config.yaml
n_layer: 16
n_kv_head: 4
head_dim: 64
norm_place: "pre"
qk_norm: false
init_std_qkv: 0.024
init_std_up: 0.024
init_std_down: 0.003
optimizer: "muon_variant"
beta1: 0.95
warmup_steps: 200
schedule: "wsd"
decay_shape: "linear"
seq_len: 256
MLP neurons of a small language model. Each row is named by its layer, matrix (gate and up: input weights) and neuron, and shows model dimensions 96-223. Each number is 128 + 24 x the weight over its row's rms, rounded and kept within 0 to 255. Numbers have three digits each. A neuron's up and down rows have the sign that makes its largest values positive.
After each neuron's rows, "fires in" lists the words (lower case) most often at its 100 highest values on Wikipedia text that the model never trained on.

L3.gate227:148151133144160117112140119137150079120108118141151106150150182133125097105149137111158144166108094147136136153145142130130070105110113104158121136106162121123141179110175111150117106128106127124129120147137125081147145113141143139119104173148121116070123140120108156120140136083157095124139150097120156130134136106116144133152157115097113130137128188114126128112124126132171107153148
L3.up227:139134144120142143145116138126109082186161081122149102102115171078104118158125114170134128180088108159141109127114092081084128146145142122121144106185169067150152150113095147070114148138139101127130079146122156079097106114139147145060129154124132130159093142156115134140102179132109131155181111127130150129136124142108117107139083153127124140087110107095116093103133102127140139142137
fires in: "3", "2", "4", "1", "5", "200"

L4.gate330:089134167130147117117108147091137143104140176083139103100117116165132110117120115114164168142145159150149122136145125156179144129126117104132112125132099156152141169143124155109099086122085065111129152130105123124103126082127115162117152153139137114108096154161132109137121121130131141194114110133066136144145136138149147154136140135087111115152111114151101082117143121177136127145158
L4.up330:099107165141142156125121159196106136115153145097143081134108131099151064077119093124118109141149129136101128133160080117156177108142119130137106171184114103174126145137161116099118120117118112071117095123148118104134142150096122167128162103088126113130126127106139164097124145079151102126137118136116118136149163159131085078145131121128154133147106132114133161097140108090111108146130
fires in: "for", "to", "of", "public", "commemorate"

L2.gate286:105116115130078160091137104131157160150131147117147119155110147118147138146160115117082153108065139154117104124102084169167130156080111116122127092131116101122138093190141141107148160138088165149149175131128111175126143122137124148113152164138132132112129142106118138110125139143117112115140110124112133140091139127103149098114083120113131145110153126137134118115116093152129099105148
L2.up286:138116136127129133146165084112125108084154147158128113124111083131176110160096123115111179181115152115116162105141147102147125116132135107124117113123109143138136131134126101124128147150132121113140138134112159200110106108149115123104111146123133113153164146123093154118143128155103155125181144134139100133113154118123136098087085111097125128147154143156159156120148063154111107130156
fires in: "south", "north", "macedonian", "northcote", "southwest", "macdonald"

L10.gate65:146145069118124101123132112158118164141097119129127125167123149104121142121136152145140103131127141126142166132123110097103166144142143134107154166137126140090108084167056134115139124123144143134118096102096130123124086128098141130168115162130167102072136113158114122159152144096081128150136080101075097133105161116129121099121064150093160152116143138083111089100157132139126112131172
L10.up65:107164095115133125137128155153123126128093145139142110126151107119097139147161082150058101125121151128159096085160125133135107133130146140125110095132126129133119147129128166137137083076141080109137123148154089131113106113134095111150112107119054139129127138125126124143105130172125169139121131134150141099134149136111109109152152142124105119114136136124081140089159113171146109138161
fires in: "of", "in", "for", "to", "over", "on"

L11.gate29:105145070130100148116148184157151155088113138134147141146123141087135146119134139085182121121112125136137103133141133142106137147083138144114133094119173150147121155151115085124123142120149151158138122174089119151154093123113115102148136141157105124116182142110157103123091116154107141132105091170108107131110147132124141120155103102138129126139132147126104085151140093162153122140131
L11.up29:153105156130107126097107152104115150103127125144116180133090118150156146140134121111115148132107134138153110120142160086095144154146138144167168095116099155113171109127146117161104103111140149128131131116111111155148146103131102148160136117105149120107157089080137158146154130117088138163104124172161133200156125130128106132117108134118135120176090109138094098112143092145125048161121
fires in: "south", "north", "northcote", "southwest"

L10.gate56:124095127108107146119170107139140111121105088101165127087131125106136145155142115133136146170122101130160153116104130134134146084116137127129121074128106072143118113166079174124066086126079116118113113148106147135136123112134125091159146142133151132113123132115127109141109097099088119134148125105116161088169135150161141119099152122135162143136104139133150100134143085128151138189132
L10.up56:141128126138114118143131147106152117143107164123146089110127135099124111108152162145136111163099124130187160104144138140140134133127107159131115130107121126169149118096114180138131116099080140096163163137104137128133114086162107132129159144128132148130152111076113110119110112102121162132125116120132131105120124114125131065101139148138101111138118116118115112090122136109149116151141
fires in: "to", "of", "in", "for", "at"

L4.gate141:140127134110146095114153119128125123111121153112117131148124148156101148076131142118129126167166129107174110112138150117134118111108111137095132114154081161165113110122132155119104147107109147108105159104148173123112093180120100128128137157110118148120111115126084108099141157111102141138170101130150148099116106171155157118128138115083114114150165168137110105163121131107107145139114
L4.up141:141140135090118092145105105135125143116122143150122133094108107130123132103105083143132123141180123153108153117146096105122149077122112096141121085134106131088139119129109175123150179110145156110114146140128141075116130137065110194106105142114109118108085119104124148157123148108162122129168108132113139133136093158090134103142135149123118137112145125142146118164094150103136107162093
fires in: "of", "by", "in", "to", "are", "contains"

L3.gate338:151100099114118122153118155122109105065146146111143151140102183116130120125114144103058118179167123132135112128121123141114105162127134151138116132144160156139143147132130132115216106133153127161176118151163143119119116136120113126164171105105114147130130131114107083121133164139093096186172111136138125164162141086139095179127114121122151155105129135096154105110147112186124097150129
L3.up338:173142132105101152114121104114105082111160137108160128121111136162114163130108097096112159149145105130143115121129105149164120141147141178128160109111121171164127134154153111134154120118130083133139118134168114120121142111121093094162139120096110128140174130085139151112171152148112113157130153134079132138133163128154077147118107145119097126142125144142121099119134146151119153100138
fires in: "south", "reached", "over", "near", "reach", "southwest"

L2.gate170:126111159108152150100105059137168103119092100146120188114108115104119116153134129087183174145125111139119126154142128131149121157095140137155106124104100099112152143122142138129088176117099111167138145112154139078179111134150145112122173172143141142118134145114101126090140159106139138187118162135153119071151133149100130139130111128108139131068131136127105118134120123098171155118155
L2.up170:138103149136113151091097083124140107130121112133137145076145130104091138088125148114121158108113105156164147126089089133140107123139151084145172116151144113092159116143129117103101123155134098129120114135151108150155093116114101163141104176163114133150128117163104146115158146112191132185100090112102101088090124177147126114132123128126124141106174085130104133158122116174156129111169
fires in: "5", "6", "0"

L12.gate222:147149121110116115170129118180150127148108146109134096111136131122120130126156132109133082151124132125113154116131103115129145146148098156123141123123144168197134152123108138111134107135121141119129132143135144126156093156128123152133131132118143077149135084159079128095097116084094151176150205125124138151123106180156103083124138144091160173111142149134163121121167165111138156135144
L12.up222:140140115158116137085133093113122130162118094128140171127092153144112170188135194138116147146166119132107111109097126104110187114150114128130128100151156107121191138120176145104143135081137169090137138111132130136155146146161104111088121136121127122124116135090128129122102144166120115068123131137147138104089110125094172138103109151134125139128157123170168108115100143105087129124144
fires in: "to", "of", "for", "not", "also"